python train.py --num_hidden_layers=11 --hidden_size=320 --num_attention_heads=5 --num_key_value_heads=1 --head_dim=64 --intermediate_size=1280 --vocab_size=16384 --hidden_act="gelu" --norm="layernorm" --norm_place="pre" --norm_eps=1e-05 --positions="alibi" --qk_norm=true --attn_scale=0.149 --bias="all" --tie_word_embeddings=true --parallel_block=false --init="normal" --init_std_qkv=0.026 --init_std_o=0.026 --init_std_up=0.026 --init_std_down=0.0 --optimizer="muon_variant" --learning_rate=0.0116 --beta1=0.95 --weight_decay=0.037 --lr_head=0.00669 --warmup_steps=45 --schedule="wsd" --decay_fraction=0.731 --decay_shape="linear" --final_lr_fraction=0.1 --batch_tokens=65536 --max_seq_len=768 --doc_mask=true --train_tokens=257300000 --max_steps=3927 --dataset="wikipedia_en"
MLP neurons of a small language model. Each row is named by its layer, matrix (up: input weights) and neuron, and shows model dimensions 176-303. Each number is 500 + 50 x the weight over its row's rms, rounded and kept within 0 to 999. Numbers have three digits each.
A block is one neuron, or neurons of one layer that tend to fire together. After each block is what it responds to, as a language model described it from the Wikipedia text at the highest values.

L5.up174:474548518464543520536557488607552487600546338542555515494506475515492425548530548452513488512483457509427496446513591573466452562418497502479521496516499467515571526545507480454551415412506393533483534424524486502461476494543448498492540363481514574524460518421544545518410449537497514477517483510509440553526511516371530556481498538536586538436441488493487454434478458424467452495543
L5.up227:513534467520435446530492558555619522546442343485488527574451528537526362622533468506465466447463475540494506499397493538419493538550502517501515472507462459443495502526463471451473466522487484422411494487488486499524468479465525450487517503487487455445528489471566441489546465506453474452559480472480451562548451483476537447450500537457494503455473468548457573479652452394472518490527
L5.up256:532408569516454536451494511490607543514470504574497451496573486564497462499502515484402603474505503555556562507377463431423372462547463525599387536474439486506498504572557464390488529589460445517431570445401581539445475431523536515468472453375539455543483566474492488570513576525430490504459466558559538462429516588558438487511375504487514579562500567473435496431533556521474501494527
L5.up1263:467468442516423484527521509536527525538514414538552535521452483549519441535541563479413458458544537546492526488420577516500540465583454468526444509562529554460523517592504526442523579510525582537428597504486395560494483440447378520445478562489557505449510401480491451495575593499405542441645509442576519507542497433513545607485511455403541533420427406603512524483474498550512571588496
Responds to: The final noun or noun piece that completes a phrase, often section headings or modifier+noun pairs, such as Technical details, commercial use, several countries.

L5.up204:553441462509487486463433450533494478511436466440522405530524437471454496491574493440513485482450507501547460474483418514564525507426475579535541514519503538462395471555568549511492511516540507463431511606578478517482464593525462468615463516516438514463482404579453502468561500455443510410485494519489469550513504540535521539488475513507473532447525477520542476455542582488496480511485
L5.up482:479394478486540563497451542533456538518456450437534421524493512508480477521493537563458514513549527474554513464536529477546573520489560554465464537499629563537408470438529482563440481546460466528496465545478439587460486457455473502544486478439514501540501487598397545491432466468413505508447539597491508478528472481504479493417447526474492511420558516575552545483505449480555499480512
L5.up659:530505552527487441427516515470544514473453565539498507528478534514505583484483546534432560594492455590520623548511555495614533473414473514462474490477374558463482366524512561513530602494486479560547451456566442518528499460455506436488476404393531522594543549437560453526513502514390388507531485490577412480466495500457559506496410408477464490478495546493539548549492397499496573506511
L5.up1222:565490486469392472473494474468496468454471567445520465466544497505543497479545498503495564521506501579628500532508540503560480535386518534508543400465541516478395522514589617475512553522548507462526563523461445433493541527464419478575490480520422435578434556587523494549358482419359575445493441511577526560511516493487531414477457470539466475476523548479577443486503530472563594496421
Responds to: Prepositions marking a destination or transition, mostly "to", also "in", "at", "into" and "de", as in "Return to Mexico", "moved to television", "walked to".

L5.up515:484461444571519487555525510451461528566498488556424556438500516542458485505497486477449496510525599581441461486439577523475547503503510528438501473510525556448505540481486455580551548565525425452526507490499497490434487508546435441454483574474599526519526489422449508514521511563485461540546488577460499502475512517533566526561464446486573484534562516494496551484488531540499565575516
L5.up523:520512522511532509485530540442503541539477458486450424479526493468501439421442501540473426513527467467495538536509520488509518548496551521457414542469465591446488558566508503511388403540416463504450473456508660551530518615480540471530449542537536546463532410495456565411548550477523421558569402468489450513513569432539477445388441427569458555460502511423526483516494396513527519550551
L5.up619:585539501491514388564395484458497511472566528494504451501466543533452423505567499520415521478564427561566483420566606482441452563491466441552583473534479445447490473543499498473491567556481451477551463483444471464474460537481509537479498509514510476470485585494465504503518593603514541471543552519489505444451448531492449549655552566527461522541543466479514467472499401553572538524475
L5.up638:574533529574531471504436547393535607524497524520507529474523566579448509446556511441443493502502464496495470438511517495458486542561437524509591394521546597420462488491454479453523538455486381465512460501571607549435486509444461516483527520542493533530530481485541501576463534479494360537426496562516511515472572516484491540545547440472595355547511479526486509569599551488528519487516
Responds to: Past participles and predicate words right after forms of "be" in passive clauses, such as were held, was taken, were sent; also some score digits in tables.

L2.up31:491515516453544411445463575437546463477530523520408448534468541395462508554504520551550493527587490560495445428415448589478613444444476534499449552509543482460534498506554571556559492464512563540576499479494447387493507542472482382551505503477523566522561436461525575511519401515483486471563493498561580433475555479443524547519508610413414504471469443572491576500461554530512453529476
L2.up177:477466573421536468549479549493502575571501540534454485503498463526536375496531510562536490468550582560538497449503503402370492510505378537404499495443529585476512529493500578544590534501385413458461395513566532557455520494492449462519448417438494499622587496500525506531533495544621479489579464445445581484424459479469460513451462564440442445478517478573496504571486483511497510566493
L2.up205:455425549379569411623601542500496524561479498531508470539520435427511424450461509510517454419490493522569535519402494538537437567485435530449502421469503520584538588517480556496505537479508461446494563462507446485455536503481479513479467485522533476473483425563484560533556555461451613468492535421442544448519525560600565411504486489531419407419605452517496519554486487500490507446462
L2.up235:474373530447516537576581495603615441476452530446464537530437520514450464499467451523525473516477462346567501522579546537430475494396470498503521456568460510505469552341418558448523410497472502468553507447516479437559522408494453515420496413433544379478531556445542531482528550530527486467511409502544599482471526555534556430490589497539514536465466500448559582515510516495487507542480
L2.up238:502548512463520454497586487499502520509432510560449468534460507479540504497430619471480487526494493524539482445514516508500463635553450493471480479501550494493436535491425533522586470561527522441472517491502453458513447425475494406494476518465567533491420505455547452559546460551528472447475456450500526489419550564438526347501495558549564461503454508508476531482545443482511466640480
L2.up393:512491497531576471457570495505574471484431446484435482508375498389500497447507407578506599610528486472524430484534451481470473463499419500491466508517536573490503460502483377519482487508397518508471511475483546500594457526572546505537490488433567483578539516538591418424471577583522457481440453454475538471506509433522550499509441545576497529455523493538403493574537452533473421650518
L2.up411:614504549426529510513471499532422495475492496394476465485468563570455481488418572605557399404557530515542457499501558457444580538472514438467389564510471523542455494536475531478537500458520471531533500499538503510516590512465447476427401494515571539395563523492520466480553515460539507461486478523499480380499456460534567526527502451527399450403490641515476383498501473535537497596541
L2.up558:532474567587474499493559583442535479575559563417487458485482524466501518468478455561558504473518495478517543505525562520456487575472445522501515485479424498509472543420568543473430511515535432522447607519434429537510469521427408494509398470524546506476550524547471471659449571459517436406545542526403616510483476422602559476568493572463477461532489470539480521471525464528503593548508
L2.up790:503506520526477446565521554490533442486527511465465500551471580483510477434465469417586521467502489500526520453497479460484498542549528529490422522476538511560449474472566582511540464488462552485426510421482464456524482373475512415520436418473577480584515573492563508481438652522559477580571494507498518415384460483550515427481479499491509443517534482593516534489464472562488470538476
L2.up897:495546584471495408476525487455589547474483547453457565567547517430424497424589494464561550514538451540619565593527468551556521527565438545439468453540510486598445523497576538489498422450448449467534479467550351517471584471453572500537450624525540429431557456508455506445497500460465444528511449513470535498502518553459483395491469532598482510480488555459495523552461580458498524582498
L2.up916:469494651462509531536419510382483482599496464489439525455429570506537530507479597442563518441509503519479568444534543498538489550466447562497510503521464566453495460494452513514439449517586490563487403456467501496580553470550493519551488459465491465500442428580424485351426505574487498513514568474553546536505423421509494488412508533507575477463475563617529573521495530489545507558370
L2.up957:601552447464443420466505578460472450461536458561442455439465516522433509465515479513534558424488580564493509528523512571451555554470462563484542452517504493481473476565496529523423438496426435475560447535503477478516472391549516573531494499430575494506468475433567453515488566491474446490534415525436534500511427488512535508485445501458380479470522399491522461574455483553466499562473
L2.up1006:519515559426442480522467573490419607549602447368442482564462480474553477553537476510493491376586433463588468586493544622457572613448514601440532540446459549436492483523531457433552471411515512438516476426443426542487540587608537426549549478404515459412509600501527548519479452491436561483514491526461485384478495466495472519484488380515576508494466497470537404491512487525551456573510
L2.up1035:549486620452646511565482504473487520553585530525513502539415437497519443468587481514556512433489560523484508439482489416587477507444490476542498542512583505485481518487484492465510397493491510552495512359504501411528585482498495457544493474490514410558568472511501473427478545507493467580552507446508400513468499511542478495525467406475421620550447465533476454502454454509464505497432
L2.up1221:496517496522477558481540484554574498384540468469395458465469520483444495442481465488542438497477465477417448439615552561465464534602514505510574527535519494559562506499507509618540474423514462512547514521494520538542501471503485532466487549556556528469522504534434511586517541478610484594459490470468531598461510468498551406368452491502469539545482451564515586567543484492503471479501
L2.up1245:500537476472382433522524462444489563525408536441461508486469462497435480496502499521496544481517606593520419494460462513515423546555520451608509533437519528484433442447453516442458534457537386443479529462483465498467415412514375400467395501477538529595608453458506592534509587473538635532538501513456584502507468508512580305457543553573602505435440536519510511568466475442521562506479
Responds to: Nouns completing a noun phrase after "the" or a name, mostly in sports and politics records, such as draft pick, career wins, run, lead, NCAA Tournament, Senate.

L8.up672:439505491532475467537456518579470404444443478455632551544512538516447465496490551515470467425468520452576466625466543400508492449484536514461492367517508441512549515539447459488440402560537509421468477512435529509528534521415458549482651451375498428455425509525508457472512498451545513482464569516577534488462416555478529517462475583540580536442496486573502511576467455510491531487525
Responds to: Verbs of work, play or residence in biographies, mostly before "as/at/with", e.g. while working as, played as; also score dashes and name fragments in tables.

L2.up61:453540510425443536525554546510577454567441479481458537488536451549555476567515407463478592495433473573499552498442494444505396512431461513514491466533507482470590532496576448500447451600489488457461511549508531492488491490528536518429527512562584466552491541560523456519431533524581541473590468456447472506537540382507638509429543504435449414435465531486497495493439427449569509508606
L2.up172:527551547549442505572549521563601509475515545431492446440482472474473491417496466520411373583412460514521568491556472420479516421480448508541508530606454494478575480480519583464604550472485421567627479530463473456458366491598456496496528477533529471508511461581562563588381469501443422454562417517522423416545451494518364460426525490460490514503520471470487505471511526508502579530580
L2.up435:595483345413450506597457379568481511561481507498487558525555562488498534478526525480517514541531622531484510497495476561472503462470534472419534469560485573486506569493499516499549553465451554514592566520485462514537436475519435479500546536542513520477445479662410524394487466517494506525561553485396540507478484524546536457485419576436508434521592459525460458520410443527451533427539
L2.up526:473449497396418488516497504408596505478485528573548510602480528507458467502482530517534570528511512475561468471401539427429507469406491439531655584456491531460564475425471506516494497560479506502522536511486437541546585526475507515411592417420525405491495460502468486484482480440441422390491546450469541380534504479449487411485525412439516475567548470462520553539552381505633458464543
L2.up598:468526523475479503567496507518421501469489537412512589546425539583504494551495541468525456376475522460524487528550546466482480463456513465524544407468556496566570300460553468532527487438488465472449387514542482483459459516642550475460494495468496453428591425375492486590462466519479458423600510473431431589461484565508368524421538459505544612484483551534580504492506437534533570418544
L2.up690:539525557529466525479497462544450582504468544415560579487419475517504468420592491532588555567408466480490543505506498499531501458550631468428464375530468486509474552527540460487495480433572439540493521414480478555461601408444538455572433513486482528544539503582483405505475498573440552491518483436512607493537419462408462495430538489519464549467531499521513449539509483412535509527584
L2.up743:551455488450442561532542502491489405462460416522475585413530580627450456475475427529545502451406543488449541544552401446481539521575578404460515438587502544570453529642425560466442479504451493431573455512558510525460369498432493540499505498541595506493531513528515427529507526499458422488364501569491443483438466410419577548432510432543477474508528558530437540516474466509513563441556
L2.up792:439433505359437453513532469509569482600533573514505503544446485519512459443503335429458414503566508578569463556582464532481544399462524564480446466507456439482514502510372466457485474487511459527527419506528483504519488473616445471500468531439601549493502554567397456475499490502454467521502466422571559522552535546470472562507519371450521602562403471520627513485489430479472551502460
L2.up839:461490538473481499434577606503624465373445565475464543487563457525493532664508449481461506559450480485481507520502477545573472511522480535444437448485536511480495424578539442452439452508441527554492476466490491514506448491506451529475589472531525447427428559574482571571524605443488446450461496553448576583529533464432463458448506482566397452390576566529414449490521463550542527527429
L2.up935:500493500441443466569463439498467498523511495412484622599578458544560478542383584592452529484469460431402501458471481439492462490539568596561412479413489474591517494498461552523451479558537511481458474460475547472406569420455539520515498415356449467524526417505498450510523568525470455492473511453519510488400509515448581455492519433583484514519528560558529511540546443659637499486423
L2.up1018:543507548493473499578490493374481441489426510501589459495567474516428480459491474531601445448472461479517540419513491481506595490525428400532467416468512516485722535489471410468411489496459521452578583416474453484504450525624597502460506481454549485460549447574397475601516488514363413414492556524500439502614553492436503510500484511468473520437381463535515557493590380483520594478534
L2.up1058:453503481482509493513517497569550498466453517464471520464545641514558484542483559437477563463343554485507562371563516457539405447465524431467523410503470478400475494492430530485404489518478479532553486492492403448588440478479497402470505491538462521374455435490558470459522516542369411537523509460510491434548543583544510521428593463400429452564465493591457519488536443491498522523517
L2.up1073:512555502439473594540517480475488484480511558501414543490491480517495543481430444503441575568500527531428451503448506428444490546498528580547545621493490537510545487598504591475551458514478473399439443562489521514516469509485519436568446541501553593473485512475517440443521608437529494422549472525432470447520446463545555542397504543570518511519416552507420476499580414497449496461522
L2.up1116:463595435477553504507523378547514489405429515491512537483451518541502549532500446488523403502541499661479543499537444472465518466525583537442429532561576476549505531506541460501435554463458472415577463382500602525496458510523466457480551554528510520453557576515532538547483516594506521485575502502605444438607587443540525498476580508550511474478501487520449508513532502482561449495475
L2.up1229:558502518495469491579505536461508459434451484472547500498511467561450511528523377536513417516447556548495544537455471508460534466535525461507507447526552479484614535440498418449444477506491502470527502607445525456469546493458584569470612577461565566454449504509489510422515475510450459496427508514493458420558515406467605452429508521498516556407438474567413566489574502418525530505544
L2.up1265:498580425497458524582450452540434464426518478493465534562571476485493509559530551560421565492503487408475453457492555452551463467449404441592626510542527467485564505573549478461476505528506465541520532400484548516453549528551500489386479488479581485438490513630435409509494497518493453532446451538551460545383532478385529446553516482473463533474509528555506527533526390462654536472526
Responds to: Abstract nouns right after a possessive (his, their, its, 's) in biographies and histories, such as his career, their name, its release.

L2.up3:542554534520599587485551477506491520544470542572560533525578497517446559595564583490468520444440448532448501483521463465443509541571531337460497594546488457517463502466483467457494556591497554520544498454533550500532519479578498497505530559498390494537439485436516494452541423534501479381565501381515526479478445514518563479518406512428596581519605463517540524494557508469515507527437
L2.up21:452540470406528518458600508591491455517636498516450463485581555508445457501489505501528530404505554466498450531436494485455522575611517466548474504554530469606473439471485548458522488472539388507529493463473477482503557481440496529521586467460513519532499481486570563595565484484454472557474457522534429488488409474426452477487542456444440573497535535473460523464463556489525526480506
L2.up142:502483496518498356510497428563592566388524495624466536523507490521426480529431517441537498447514509416543483557459515528528530491516580406529531497486496631487530487563526467514487465511527495397544408468482480456426498536522347490434509394432475522490530486516552480542463495517487532534533579598490402487476496449459542537558439513472473526585559466544565540532502441458494397461540
L2.up219:506482486515566471341356430516457480546606465538447584485464470536485492472513406544485481536463528510439371527499485484547475537447460531491614465500525557509445506547479503427513451489451482493550487491504542567529536507473454494535463573478619497541452520465547543543576485642530423545482463508522485520463402537511447530525547534458508557496607524474539446528437539576400602538549
L2.up493:458496547543499497532423481487360487390441480484452496446557586569513449553516556456466559430380497499471499453567514555441370547502463530408491454516452533529479413455534514469560521513465516464598502534434462364430454465522542587555489538607530515559560380518534568468542480544479489473488458523497460472492489479475424472493603525585526469496527497554516524467586507570587563507510
L2.up496:517473549468502420574352555587576484534461607540518479406491510472497458562473559555484412548493493467438453505513592497575497587530575484543529476464547485520625498480467525528520540413503556524499500431522373485412421483434547516509528545533574432538457545627511442588609516511523441398578426545521472549493593482553432453490491565472549486454577528432515528527443561449524623540502
L2.up606:412588455501447447473551422546483499535581516490495487528471489524535511451520397459577440587482472406478517520551563541505450503491524431531499542455524479555522472513568476480449445420447518493544491492508433551506548503543464411518512486413559511566433542493542539544489492464559529492533553457402429407480376520374460552527483469501464585597488522453497538513494499461545459556530
L2.up608:577467579412547466501453574468571427490552528495462490479514631472553546489445527539459440570388476469488469555503516498454556432479502590407409415519484419442567595469475527552475566510556526398539482425469582457458490517470438524525534584541584463486463428401454545525508473425499438511507500431466503488528552584534517634539496513423622532479510516474558569477496558539450547531536
L2.up777:537505449519513423549501380511565542557490646458492512481450606528495525496601506452489428554464446470477459455563511517414523432485384517546502557438543481488456462419500477403469507514365543421558564481528481467516527421518468523552497505462546414539576462545457453493589472596504412531496490519482381394455512498496526448491473426526589538563448563499460525449443518537622568532521
L2.up840:414481434551546494588489435616439571532439521425474483415481499563463436400521517535449504446500521585527458564500515505529467446484518475556495496510596526599499432521515504453489490517530543530489526518498396571387594503497561509531551522474476455436539532562502470570518473440484442555478531538476523565506493480480528479439519465498461486532519490602543479538479486433497519517571
L2.up845:466537510483495501497483447421548432489477480534573482517519430484492455586454540500511525477600540550473548473539471509519492496461519551460442459449550493551568520497459490456557450412377472596493596512484498561509500473504510479471493392488379463496456408557492551674477501589428539512511490489460461515482515480536544360436564560508552498475621481412482585496446529560525489501517
L2.up877:529481488564505485502518524584477475492465496536497540477541474549518443552499512510443463431586482547467551493473523517506620495570515481472588442491470579484550504439530489434491431494502534442411555538510524495403422597563410424555575504489460476495538493517432464526598453596492499461456400474497398549493471534534551485473543531484532468495609432502583578476489618514441544507482
L2.up1005:515501521551539557530589401461548482552580387459535564518609599525540522462465419376436456478459417515513514642496503529403494526517465462414490544519491539578521548504489440557571653559486460471470555501403428483538553565475470478535473541480481505553406508469487480570530498489416464516550544486499468452374501513536459671602437563416492615453532491507512508555501530525498459529583
L2.up1065:504549517458477421429456444498527505531580458529548544496472432658542517496487433533436515420543497558471499606470551514545690511435484557367478578481487469564451549485575504417526512566518514513496445501467462487545513516472426477504495487493521588473410543571454456521473594413391458456604532505501472543483422493501478467477419431551468513491525551452492545484514481467556488492437
L2.up1260:519525520517591438535447434623433425502518501442560535435457495545464428488562491570464434530522543523438488521564471454428527563459423534474607473569504504470490547466556463515642474459496467594497432510509484484461445508591489553472496473497447510503488529505534506458484468554474525525418382497529512444631432505553509541529539566527475486495602424445505495463428563583513542446579
L2.up1275:482477433453465541565430562474566420549426462607604532452517532509468546503493530417476455537544511587564480522477544482543446544517474497522494614596489543500459542563506407479494586456518476548501515420507536569512529539480446548571561463549594428596558439594503402420486552543522522516477479508487430514555455485471451491511444402506472508422541461471499524594523502528543476492467
Responds to: Closing quotation marks that end a quoted statement, and predicate words right after is/was/were, e.g. "the same", extended, elected, similar.

L2.up76:494510522446406597576480539501433560503472459494486550390595558510482590498502518538480481624482574559506422503499515489505541465511473424425438468491550442597553381510461507493531537538504446434521513593502476528542417443599476546526430508549521466486446526542442569562533532546448393427466402588403472519608440520452485458616509492625562582561443489476543483561498418546438494588507
L2.up89:535517498531463495431541569579544453492540530536550529495587579544467448492422453517472442577462561476416426465458541381586415455526468509519478440481575522416503491526545469589426438461551512478502519523543443456566485445484510492521505484483607528405622544525536457530527490580368516526532460441571426535545404474475513440548530420534468553469495599532561554522522451472560513405533
L2.up178:550456516454499500444474432491452463503547457552404565530481523415544433468487413473505638499493580477526411517481430462608603513341507531491562404524512516453560541426554505508480401539495525542504520500519534502556475475568421463509476505604499428543544485551538506474580470432517477363526495447526515591437519479559508557528533449455467492452483449527517492503463568468422508468487
L2.up218:487518514461374570532590566498574465444429471433518579496537478495545500449487549519550491441455553530421472477494524448566432554501554535420517419537488497494430536523412456384417556390471460460529554504497469451517562509552562528526493515524488542576497479454513578550525531540463441421477493500495416532459472452456497464493532490494503478506472516499502550507412569559490461363422
L2.up232:475555467500473521520421466510466549460505528479491517613509499372602499480502440547555425580555502487497565528447526425470478480475600500554532478469485453505483445565543532507521567499529401602390525542528461459480516542546457484485468562492478514456572476605479492536503431451471399610514512504520528530447477592461481410543508478440477502410593455505525506483419500505571453393394
L2.up259:554482449559541469483561477382516584506499537529551616582522521482537477441523484590399552456481502467572525530464595514484426578472513476403488528484518580386611520516537614446512485456469468443514496492440562530554401499536508491567556504521520528502453440527485498459438535464518482499551518585538471474480529442521524436543553442443556487464485481466572515455440329514566523439511
L2.up468:457542488526500530412620500470495463490501521560540536512463497493522536506466358443433432502423511484499441473564479577576538533531563527514483488559571478517493554560509434468457511584493567556477469500529460495529547546480485514492487451455635559576432528497504477539466504470564495470493466525513481504467491509467414501431431544470518434526392578595612473542512364473503582531489
L2.up633:539551597505444521494501505350527519544502452613426586546522442481528555422483427404436517563505567468484484541513475451513564510504482539500435515554486454533567471461506577465442517446584547485446417480527509519501505463488467515603540451469495480495541439502445486505449502566400483433424462480446421483485460422531461418537440549428492610521477468533472522499469436527414546511478
L2.up677:479487524556478502383539479510416529392518530464458525580458479410507377371457507543488486471499501454458463524536511488512426505487531519474383515532525564501512465463576561429429531481471463536431534428532451486534604600552499510581447485497576524419596444490504494459462411507471515446531567571519472510438427517480531497421449594563503491461580485497566472475404480543571511493456
L2.up720:436490497416475441478598521394502562479472503508513472505448446528480538491497465496470440608574531513531454543496569597511521468569490546573528489512489401446462523476485466481458413509558557494439500507513398393535525526492552495441519511521437510395524477546420552473430421420477509513517533514513481524467484524495440379444479495504582420508458510504510501522444486566553542547478
L2.up759:490523511499432479630548483508549465468474498487533566541484535552527497427560424463441450451510585561523568490520479514497486512521566592476430407507461534550383605578437490567456465522551418384379477450524494483484445446461488462533511508509458388499561570488469577437544573508471528572451523524571519558524484538474507492555491473521431496509469550527517485537488513577398431452445
L2.up810:572435467441496537579489532492560517484570439442460475470546518519478522509491510549414497539385452443547476633492482462505548467393516541483532494575569534457467448407479544406543455423545521483517498467472498478452456414618503555577527550419468506468415536532465519510595585454415474547495537621423463523565496482561559464447506431507549504471476473493461506578479450554614476484475
L2.up811:537564473422477428572450570489512538568524544430569485492484469473501581493542507516588488577576544441518500444579540487429411570533468480531507551498481541449455524531434584439438460574538519459462510491503414370483523565508528500463485500438373463534473471487518489473526480454481499485469466493541536489519542505457565503379480554585517530493467495393483423538533446510460511478476
L2.up844:500556513560421514399550465545468534542535496558460496575479457527561526501494427501499548574493481589375531525479549487483482468476622486408419489481499574521556452602499492433456519490429492510381589496502575441528499448462571516495483457558485446468470482494469542596552488465544462468404506500464476466468547463363571384455512463474565492588509496396553498437507365535534455561549
L2.up1207:415468487457530536685466494568517541525489492408550518485552575550507558513567449656513471435461468503543538474515508465483534527424487486476509401530477496467529566511396517502452535478525515520521526486559537577494439564516434550500495539489545489524536524562417502532557507427454475529439542513582440514546523454408454565552499468458418546475496597560492510472555463497606529526526
L2.up1224:535529549490453545542466483542515562590488479600409538501488428473515486560428488425549556510500527496542592484433532526413448541546538493453453527475513466383507460491502541482431420460578478483453511416494503420463540481466496541473567509479466477582540516538496400477665486545444513469511546640375459465451534452473545395492575495486471440386520490456548476516448514463619560411503
Responds to: Prepositions, mostly "to", introducing a destination or endpoint after movement or transfer verbs, e.g. moved to, transferred from X to, escort it to.

L8.up287:563503641450529544413464564403500447423537470501584537408500525410415476467548470475504470583427496462513523479450526486466424492481437484496437547529490442422488505501380536474474528469553461552548413566462544485471495475548451451471503493464507440401424532571508571510561542514479530467535485532604546551461506442513499395512437510474558560574516437478453506455468560525480416543553
Responds to: The word "to" after a verb, adjective or phrase, marking infinitive purpose or direction (wanted to, in order to, able to, proceeded to); sometimes "and" or "in".

L8.up1242:438550625518469529527402428489562424493495528484523555521543527574482417485622525444497434523524435559517553596517551428442493473534468502523519563456629513438493438540457451526545524527519386567575485437492522500463558497506427624528511469574461484536461488482508505572563504488499408534566453569538399486504444445450522558514475516552444484472455449526489461505519463531576557514468
Responds to: Word-final suffix pieces of participles and verb forms, often split words, as in w-orn, decor-ated, var-ied, harness-ed, after a noun or "was" and before by, in, to.